Weights of a small transformer language model: MLP 1280 squared ReLU.
MLP neurons of a small language model. Each row is named by its layer, matrix (up: input weights) and neuron, and shows model dimensions 208-271. Each number is 200 + 30 x the weight over its row's rms, rounded and kept within 0 to 999.
A block is one neuron, or neurons of one layer that tend to fire together. After each block is what it responds to, as a language model described it from the Wikipedia text at the highest values.

L2.up897,220,237,236,182,169,180,165,227,204,172,178,183,156,234,188,288,234,137,186,211,219,182,198,196,191,214,224,222,187,171,208,165,188,164,193,215,218,204,209,159,206,241,231,207,206,170,253,161,179,202,153,176,201,219,139,207,213,216,171,216,193,257,206,206
Description: Possessive markers

L5.up8,213,186,210,204,189,160,203,125,243,216,192,199,208,207,162,201,226,248,198,181,176,197,246,237,198,162,127,236,187,218,191,233,250,200,155,221,113,207,204,220,198,219,249,229,206,202,218,157,184,184,153,161,150,168,194,213,226,232,204,168,217,177,273,220
L5.up129,226,169,178,165,172,230,240,163,171,225,222,178,211,156,182,197,207,238,160,199,245,225,177,193,248,190,196,223,198,182,177,213,187,251,156,228,180,211,215,143,217,227,225,193,175,220,188,236,230,193,213,189,199,178,202,232,226,172,184,204,214,185,209,158
L5.up166,179,153,209,251,193,178,192,168,175,210,219,191,229,204,166,212,203,233,218,196,245,201,195,165,209,161,174,179,225,223,214,209,140,146,186,202,134,123,197,181,292,206,227,218,200,153,183,174,206,232,204,198,201,161,250,234,181,200,185,239,211,230,181,220
L5.up275,227,170,276,176,220,191,193,215,157,170,182,206,180,153,181,242,211,170,207,219,218,204,172,164,179,176,177,218,179,219,174,216,192,184,215,213,174,265,183,173,243,208,196,161,192,236,239,220,184,258,228,207,128,191,206,171,214,205,213,255,175,264,193,219
L5.up336,182,142,237,221,201,206,213,205,156,238,144,227,206,221,221,182,228,200,238,201,222,204,194,209,215,234,181,236,188,174,219,183,193,187,157,192,197,160,206,164,185,196,234,179,256,175,184,210,149,181,223,216,204,192,229,180,213,227,227,285,207,135,202,216
L5.up399,139,210,165,201,132,224,183,156,221,184,174,174,197,193,199,174,201,195,209,196,204,217,184,173,227,199,127,214,153,200,209,201,165,245,203,187,172,203,186,210,218,174,180,190,182,155,197,204,200,211,188,174,210,185,233,204,209,177,214,182,224,198,180,183
L5.up456,198,212,216,218,224,161,223,229,119,207,185,242,167,193,245,162,218,197,236,208,189,175,203,245,206,201,159,172,191,181,225,139,226,202,191,168,226,174,198,191,159,216,207,195,202,240,172,212,174,159,195,185,120,234,173,218,214,193,180,194,239,190,232,245
L5.up512,184,206,205,190,197,179,194,210,206,189,221,179,162,218,195,220,204,174,216,213,195,184,187,211,200,183,223,149,181,237,184,181,228,214,196,162,195,183,174,203,219,179,184,157,175,250,140,160,196,192,184,217,206,227,189,193,168,209,230,228,208,256,194,168
L5.up522,206,234,248,192,200,231,177,194,218,218,185,216,162,193,204,170,194,166,205,119,195,177,188,230,191,198,206,203,201,175,233,202,174,219,196,200,209,232,206,178,194,222,197,257,200,224,192,184,208,169,203,202,204,199,243,212,201,243,205,222,221,150,195,222
L5.up646,201,217,180,269,223,162,191,154,241,147,199,243,210,180,242,178,260,208,192,196,249,176,263,191,239,162,184,204,180,213,161,196,193,229,218,194,135,196,160,203,217,232,186,209,204,189,190,205,160,217,210,177,160,205,201,206,230,205,240,186,150,181,185,179
L5.up773,171,285,214,223,189,231,188,211,185,223,169,217,133,191,207,192,164,166,157,154,166,172,191,211,199,217,201,185,221,196,233,225,223,139,196,241,207,184,168,203,172,171,181,226,218,253,170,203,141,199,198,247,177,175,211,214,208,217,195,231,210,209,242,196
L5.up869,206,216,229,206,193,216,183,216,137,210,191,148,188,208,167,194,207,205,198,222,218,222,176,213,189,184,233,188,163,197,197,170,233,154,235,233,202,230,195,231,195,230,181,191,241,251,156,212,166,220,151,167,216,224,187,207,243,203,209,216,188,227,166,256
L5.up873,193,152,199,193,172,223,152,210,196,243,209,239,216,214,192,149,216,220,209,239,211,187,193,181,213,214,226,204,211,186,204,261,252,186,191,203,190,188,157,223,190,191,198,216,165,142,136,174,227,213,180,204,148,222,207,206,243,208,244,198,248,152,181,187
L5.up1132,238,249,167,222,228,148,237,185,177,228,240,223,114,168,220,130,166,165,207,173,262,242,229,138,195,175,201,223,144,182,210,207,159,172,217,217,158,239,196,241,259,183,213,222,181,222,218,194,229,206,185,251,213,165,219,179,185,226,205,269,209,214,203,176
L5.up1221,228,236,174,225,168,201,203,197,224,199,188,205,191,225,170,218,148,208,232,199,223,229,215,180,217,197,174,258,229,205,215,214,177,167,219,205,137,212,214,207,209,207,211,259,188,202,221,200,194,228,207,144,144,203,128,254,183,241,183,203,231,185,188,226
L5.up1225,192,177,190,144,155,185,218,170,204,242,207,177,245,246,200,181,214,174,215,213,209,158,217,206,99,249,190,210,236,205,176,194,222,208,244,185,173,206,162,232,227,187,242,217,235,244,207,162,171,176,196,202,168,185,186,231,177,220,247,234,266,168,190,217
Description: Verb inflection suffixes

L5.up92,227,174,211,209,167,174,207,168,159,187,199,206,233,169,207,193,204,183,172,226,182,195,243,218,187,171,153,181,208,202,190,203,166,228,161,146,200,245,229,182,227,208,172,197,204,224,141,189,241,202,230,240,235,198,250,214,203,213,180,206,217,215,167,159
L5.up102,214,186,186,126,248,212,256,201,200,238,235,204,166,164,233,172,138,223,234,203,160,228,230,203,197,212,254,208,222,227,201,193,248,189,240,189,238,228,237,230,209,235,248,168,257,233,194,168,219,223,201,246,215,217,197,192,215,189,190,184,237,221,227,154
L5.up300,176,171,140,177,300,269,244,284,206,159,228,217,191,216,171,201,161,173,262,189,189,155,251,254,231,200,192,224,163,240,188,206,234,129,232,169,174,201,179,223,228,221,219,159,200,176,160,176,210,241,208,215,219,228,203,154,179,183,156,186,185,205,207,209
L5.up408,200,228,258,197,215,263,253,229,186,163,219,191,192,189,159,164,182,141,183,183,178,241,252,226,192,201,179,200,167,209,225,221,254,191,200,242,201,196,156,146,177,210,227,193,185,143,215,227,215,185,187,242,206,206,184,158,238,202,223,197,214,208,236,210
L5.up429,181,186,216,160,249,252,227,284,217,218,201,186,192,237,231,202,161,191,201,153,218,223,216,217,153,211,242,183,202,202,175,234,230,190,187,156,166,174,241,207,176,174,212,234,216,128,165,187,221,133,165,224,169,232,218,207,183,222,259,203,200,197,236,208
L5.up461,194,213,216,209,211,221,138,252,161,211,222,220,194,156,243,187,163,185,247,207,226,234,259,183,208,196,238,235,208,193,204,164,222,139,161,224,221,161,198,181,178,170,194,228,200,162,208,173,180,227,240,228,216,241,186,153,225,189,188,231,212,228,192,208
L5.up465,187,228,207,190,158,202,209,234,231,208,150,227,212,259,257,248,163,197,251,254,213,225,216,211,195,156,210,119,236,183,218,272,152,186,168,157,209,233,134,117,160,218,192,214,228,185,234,216,205,225,228,195,253,190,230,182,220,175,232,152,211,197,205,145
L5.up590,222,183,187,185,221,206,226,227,207,173,181,130,195,191,157,228,229,209,206,213,185,200,155,177,185,232,154,158,163,274,164,274,215,120,181,210,194,238,166,128,167,203,202,218,193,197,197,217,186,220,198,255,203,209,213,194,180,214,178,162,168,247,177,163
L5.up645,162,203,173,205,173,167,198,247,206,183,161,223,220,225,240,179,159,187,219,203,208,208,149,223,210,222,228,184,202,241,229,165,245,221,178,158,220,209,211,234,139,170,223,195,180,193,223,157,224,179,230,220,167,259,210,245,208,226,136,226,236,234,266,136
L5.up683,201,189,164,174,221,214,189,223,154,169,173,207,192,203,200,204,174,225,154,240,184,145,287,186,220,184,145,161,214,172,169,190,225,162,266,146,214,190,236,190,192,189,235,148,187,169,205,167,160,220,190,197,231,223,241,185,160,171,194,183,185,187,213,246
L5.up760,190,189,172,245,148,219,204,241,243,184,156,197,205,223,239,198,233,277,162,192,152,185,183,200,172,174,175,220,220,172,193,211,215,176,222,206,209,255,184,182,233,214,196,196,184,237,160,200,191,237,232,195,191,179,308,160,206,202,197,229,201,197,201,228
L5.up843,205,206,204,137,190,234,188,211,184,161,173,223,180,221,192,275,191,207,215,244,162,210,200,153,211,192,148,177,212,217,204,239,242,149,228,205,200,205,191,207,195,196,216,183,195,182,211,181,211,197,228,155,188,241,281,208,240,165,237,205,190,206,231,208
L5.up848,214,206,183,243,238,201,215,215,195,153,226,234,146,194,194,195,229,169,259,259,189,170,200,204,191,158,197,206,214,225,227,246,172,175,222,221,151,180,132,169,205,192,218,228,217,182,251,223,136,183,220,185,145,169,249,234,180,140,172,200,188,187,260,229
L5.up944,157,151,191,163,190,176,213,253,163,190,218,217,191,234,176,194,236,158,171,237,153,195,185,211,190,181,204,243,171,226,169,198,227,182,202,164,195,184,205,213,217,158,211,194,189,83,207,224,270,202,180,196,204,183,212,178,194,241,193,183,212,188,290,158
L5.up1144,166,193,229,147,221,246,218,212,176,186,254,242,184,173,131,288,178,167,212,182,191,255,178,113,219,176,165,167,172,187,212,197,215,229,181,175,153,287,217,237,173,190,170,190,194,163,162,193,225,191,237,134,220,228,181,231,174,197,138,210,244,234,176,159
L5.up1177,213,231,186,154,235,215,234,211,221,202,152,184,185,163,208,188,178,192,211,219,182,120,227,180,229,209,228,205,171,216,181,226,211,192,243,195,208,231,161,193,231,188,245,231,229,195,218,188,268,253,186,129,221,213,178,188,176,215,203,213,269,234,168,157
Description: Structural line breaks

L7.up223,238,164,238,217,243,211,221,184,202,178,186,216,130,171,248,188,176,160,217,186,224,191,191,166,152,196,268,200,180,242,193,176,234,151,244,174,157,209,173,157,206,167,159,220,207,176,190,184,198,214,190,203,249,149,207,213,167,229,122,245,206,251,211,186
L7.up299,206,236,171,202,218,209,189,227,211,162,147,260,194,200,231,240,203,208,176,171,180,187,247,214,219,179,202,144,149,247,179,245,202,176,220,243,220,219,192,183,231,160,232,201,204,171,185,198,188,215,162,225,222,182,160,211,194,181,189,163,166,163,196,141
L7.up750,203,178,242,207,255,181,140,212,256,158,235,215,162,150,159,221,236,159,181,163,158,191,219,145,232,194,219,160,146,157,230,196,209,187,217,233,209,162,226,178,235,222,192,219,178,186,186,222,217,236,175,107,233,190,245,212,202,224,197,211,184,192,185,157
L7.up1192,161,225,198,172,211,200,173,218,232,210,237,161,193,183,153,198,195,179,250,177,185,146,213,206,236,220,170,178,212,206,247,167,145,143,182,232,187,197,232,232,167,183,210,224,205,197,198,191,196,276,189,232,229,204,201,222,197,195,180,222,223,177,217,201
Description: Determiner before ranking/role noun

L5.up5,261,202,210,238,250,189,213,234,178,194,223,207,155,163,202,220,261,192,190,238,256,194,213,145,215,247,233,214,202,184,201,266,220,227,175,263,204,214,126,163,189,171,232,211,173,169,167,210,198,152,181,178,239,230,151,200,228,192,211,212,193,176,238,178
L5.up77,207,138,187,150,213,175,165,199,192,179,169,180,178,207,184,226,269,195,196,198,187,260,178,231,183,230,176,136,224,205,195,223,212,161,199,197,194,178,218,122,234,224,242,205,210,215,193,258,198,204,196,209,186,198,177,202,182,253,233,156,179,196,187,220
L5.up117,222,193,184,179,212,232,248,185,191,193,227,199,202,166,155,227,149,171,267,163,204,267,175,199,163,151,174,192,206,229,219,160,217,180,194,205,209,185,231,251,169,209,216,124,242,188,198,228,184,137,198,214,197,252,194,187,166,196,173,171,198,228,253,169
L5.up271,202,182,214,214,171,210,151,196,237,172,183,243,219,141,201,237,217,202,257,187,213,167,174,173,246,176,165,205,199,237,152,228,196,165,195,204,197,174,190,152,189,157,201,174,231,241,199,231,271,195,191,220,210,255,189,176,250,220,151,179,187,196,250,233
L5.up434,228,205,181,202,192,229,192,155,199,168,228,204,177,199,126,219,209,175,169,264,202,216,173,231,181,247,187,169,235,188,266,201,177,195,193,173,197,200,259,167,188,153,194,150,194,165,190,193,189,212,195,193,189,255,221,204,163,182,206,164,181,169,186,228
L5.up572,176,191,189,183,197,274,158,237,166,211,245,160,140,155,137,271,189,199,226,188,192,182,207,173,204,220,219,213,180,170,195,206,189,221,159,212,205,174,174,231,232,198,247,215,211,195,194,191,252,202,239,209,226,207,217,178,213,270,165,165,188,169,178,289
L5.up612,200,172,243,176,224,226,228,198,228,174,199,183,232,144,167,246,219,178,209,243,262,224,230,192,235,226,235,187,177,154,202,182,172,192,195,252,180,189,172,277,261,174,249,252,213,174,239,196,174,208,216,177,203,218,205,246,189,197,230,173,258,185,233,183
L5.up735,241,191,237,192,216,142,219,130,252,213,155,178,272,157,234,167,216,138,211,241,189,214,149,182,160,206,228,240,215,194,169,200,232,177,205,163,220,198,204,257,289,203,267,175,171,189,179,211,152,219,239,195,194,163,174,204,226,207,230,207,158,233,162,241
L5.up755,208,195,164,191,214,206,173,182,187,209,225,164,181,227,194,201,174,224,181,188,202,233,217,142,209,212,254,175,207,202,235,230,234,148,177,201,194,220,204,253,181,169,181,200,194,201,161,206,177,216,218,173,241,144,205,235,192,231,211,221,191,202,141,229
L5.up780,193,262,207,180,190,237,183,233,173,209,159,198,232,182,206,190,164,206,163,190,231,215,186,229,207,235,236,192,214,161,175,205,156,164,196,191,249,193,188,207,181,204,193,203,211,188,206,216,229,221,209,222,245,212,224,196,211,211,181,180,232,195,218,232
L5.up814,163,243,168,234,187,182,203,145,242,193,252,193,189,222,201,213,223,217,217,244,218,255,178,199,169,162,162,187,215,200,235,177,171,180,233,161,198,187,243,244,158,145,268,171,205,219,192,239,161,222,160,234,189,210,153,212,196,184,212,246,192,211,221,185
L5.up930,205,193,233,218,214,227,172,156,231,197,194,232,235,168,225,141,270,184,260,160,201,222,176,186,251,180,213,229,212,218,196,222,204,166,178,161,190,221,230,190,190,155,185,219,196,188,212,228,172,258,234,217,198,216,185,199,217,203,220,214,219,190,243,183
L5.up932,202,198,210,191,162,146,198,203,165,186,215,232,213,148,214,225,174,185,196,188,229,192,239,128,246,234,202,164,212,222,198,224,157,186,191,190,234,203,207,190,182,138,208,197,171,227,222,223,199,220,254,210,198,221,156,199,232,241,190,214,224,195,252,172
L5.up943,228,159,181,218,189,223,211,185,193,173,189,193,203,192,214,173,210,186,215,284,195,169,157,195,203,219,213,240,170,224,230,212,177,209,247,270,176,208,185,182,179,153,228,165,276,188,224,172,184,191,157,202,186,235,187,194,214,248,202,234,166,223,220,143
L5.up1167,170,264,269,251,184,203,177,217,242,171,169,196,181,203,208,238,241,152,265,197,218,193,169,179,198,228,163,177,235,202,220,191,180,157,199,227,225,196,240,223,199,129,222,184,220,151,219,193,160,227,162,171,231,193,216,185,218,238,172,215,232,212,234,225
L5.up1179,249,180,274,178,154,227,183,144,205,147,193,245,165,236,186,198,270,172,252,179,212,189,180,257,233,217,159,218,175,157,191,164,194,172,176,188,177,154,245,260,214,176,212,164,216,222,230,214,148,210,205,188,179,241,218,220,189,169,218,170,256,171,207,215
Description: Possessive 's and continuations

L7.up121,193,152,210,177,191,185,198,180,213,167,217,245,184,211,227,249,202,213,219,188,226,203,147,177,248,212,236,169,163,163,200,191,203,227,218,214,211,173,128,190,157,207,216,170,180,185,180,187,191,199,224,164,204,198,175,230,217,153,225,130,230,154,217,188
L7.up186,143,191,193,201,214,238,201,167,211,226,149,221,224,168,205,258,200,181,219,228,187,202,173,252,199,220,147,223,234,212,237,232,239,157,178,229,241,188,211,252,163,195,194,183,212,234,195,192,194,225,197,144,237,173,166,201,213,191,220,215,222,232,248,191
L7.up496,200,184,159,226,194,209,251,236,139,155,196,217,179,185,160,242,175,187,168,208,191,239,212,223,177,175,195,172,191,214,176,191,266,227,202,163,210,185,252,205,209,197,166,189,179,198,210,167,225,192,161,194,228,216,212,242,258,236,205,124,241,152,234,230
L7.up882,230,180,163,188,182,155,167,191,167,220,223,196,167,186,148,237,140,144,193,218,203,267,179,237,209,230,201,182,194,202,180,174,192,174,182,216,232,196,179,188,222,196,155,176,189,192,214,143,164,180,255,215,146,217,199,197,203,214,276,146,239,209,224,194
Description: Infinitive marker "to"

L2.up524,202,223,238,181,207,188,193,218,195,149,224,168,241,222,197,145,195,176,219,218,243,228,175,220,179,205,197,112,188,239,189,213,142,240,192,184,193,244,171,218,189,135,221,219,238,223,196,202,208,204,181,234,211,175,143,178,192,241,183,263,161,185,228,141
Description: Wiki heading closing marks

L7.up93,180,188,209,146,223,231,210,200,240,199,184,181,201,230,169,220,156,186,233,212,230,236,175,235,183,197,245,231,187,224,196,225,196,198,242,213,221,162,187,191,175,188,196,189,206,180,161,211,200,179,239,218,243,211,237,194,215,236,172,176,211,208,225,203
L7.up362,198,184,255,150,201,186,235,198,231,207,195,212,187,218,217,207,121,219,196,207,139,239,195,222,178,233,214,239,237,232,225,184,173,165,191,175,251,176,131,211,220,222,218,225,187,239,177,203,213,192,240,197,233,198,195,222,183,220,194,213,198,244,214,196
L7.up398,187,243,173,176,245,167,186,164,152,222,236,196,186,217,176,168,170,117,157,205,172,235,211,218,137,210,186,206,208,270,204,148,192,140,194,243,223,227,216,172,169,188,211,216,187,172,186,258,196,221,154,216,214,182,253,212,184,204,167,217,248,204,193,221
L7.up484,134,188,178,226,195,190,163,196,244,205,180,190,147,209,193,183,167,182,218,224,171,170,174,237,176,178,181,211,195,197,209,238,182,182,201,202,185,236,200,210,188,150,221,247,212,182,220,167,215,170,158,247,220,255,199,209,183,243,177,203,190,206,220,274
Description: Wiki table and list structure

L7.up166,193,186,184,238,235,215,181,204,156,177,256,219,240,228,192,201,199,200,232,169,191,189,175,210,229,203,242,170,144,193,178,212,165,186,178,221,201,159,116,197,202,176,162,227,186,188,217,174,169,193,206,202,197,218,234,198,228,127,214,249,177,200,252,227
L7.up647,182,189,177,185,164,185,263,152,205,179,200,220,190,205,161,195,191,191,198,230,182,210,167,185,144,190,173,210,199,218,231,246,220,209,199,171,215,199,212,189,173,215,160,265,173,244,152,235,218,201,180,167,224,229,269,251,226,167,176,204,140,215,169,188
L7.up716,157,258,235,191,227,202,219,165,228,213,241,213,199,222,161,169,262,210,238,243,207,247,168,183,202,174,224,180,189,159,172,224,195,194,163,152,205,228,184,213,174,171,202,202,162,228,202,210,217,245,177,252,185,209,231,170,244,203,220,243,236,211,196,191
L7.up1236,135,229,227,226,199,181,210,147,230,164,171,233,186,219,179,169,169,205,183,179,232,216,195,192,192,144,251,190,227,272,166,226,232,181,182,229,176,174,215,192,220,243,228,198,229,168,156,198,212,176,164,230,223,179,207,139,192,210,220,177,200,200,220,213
Description: Past participle endings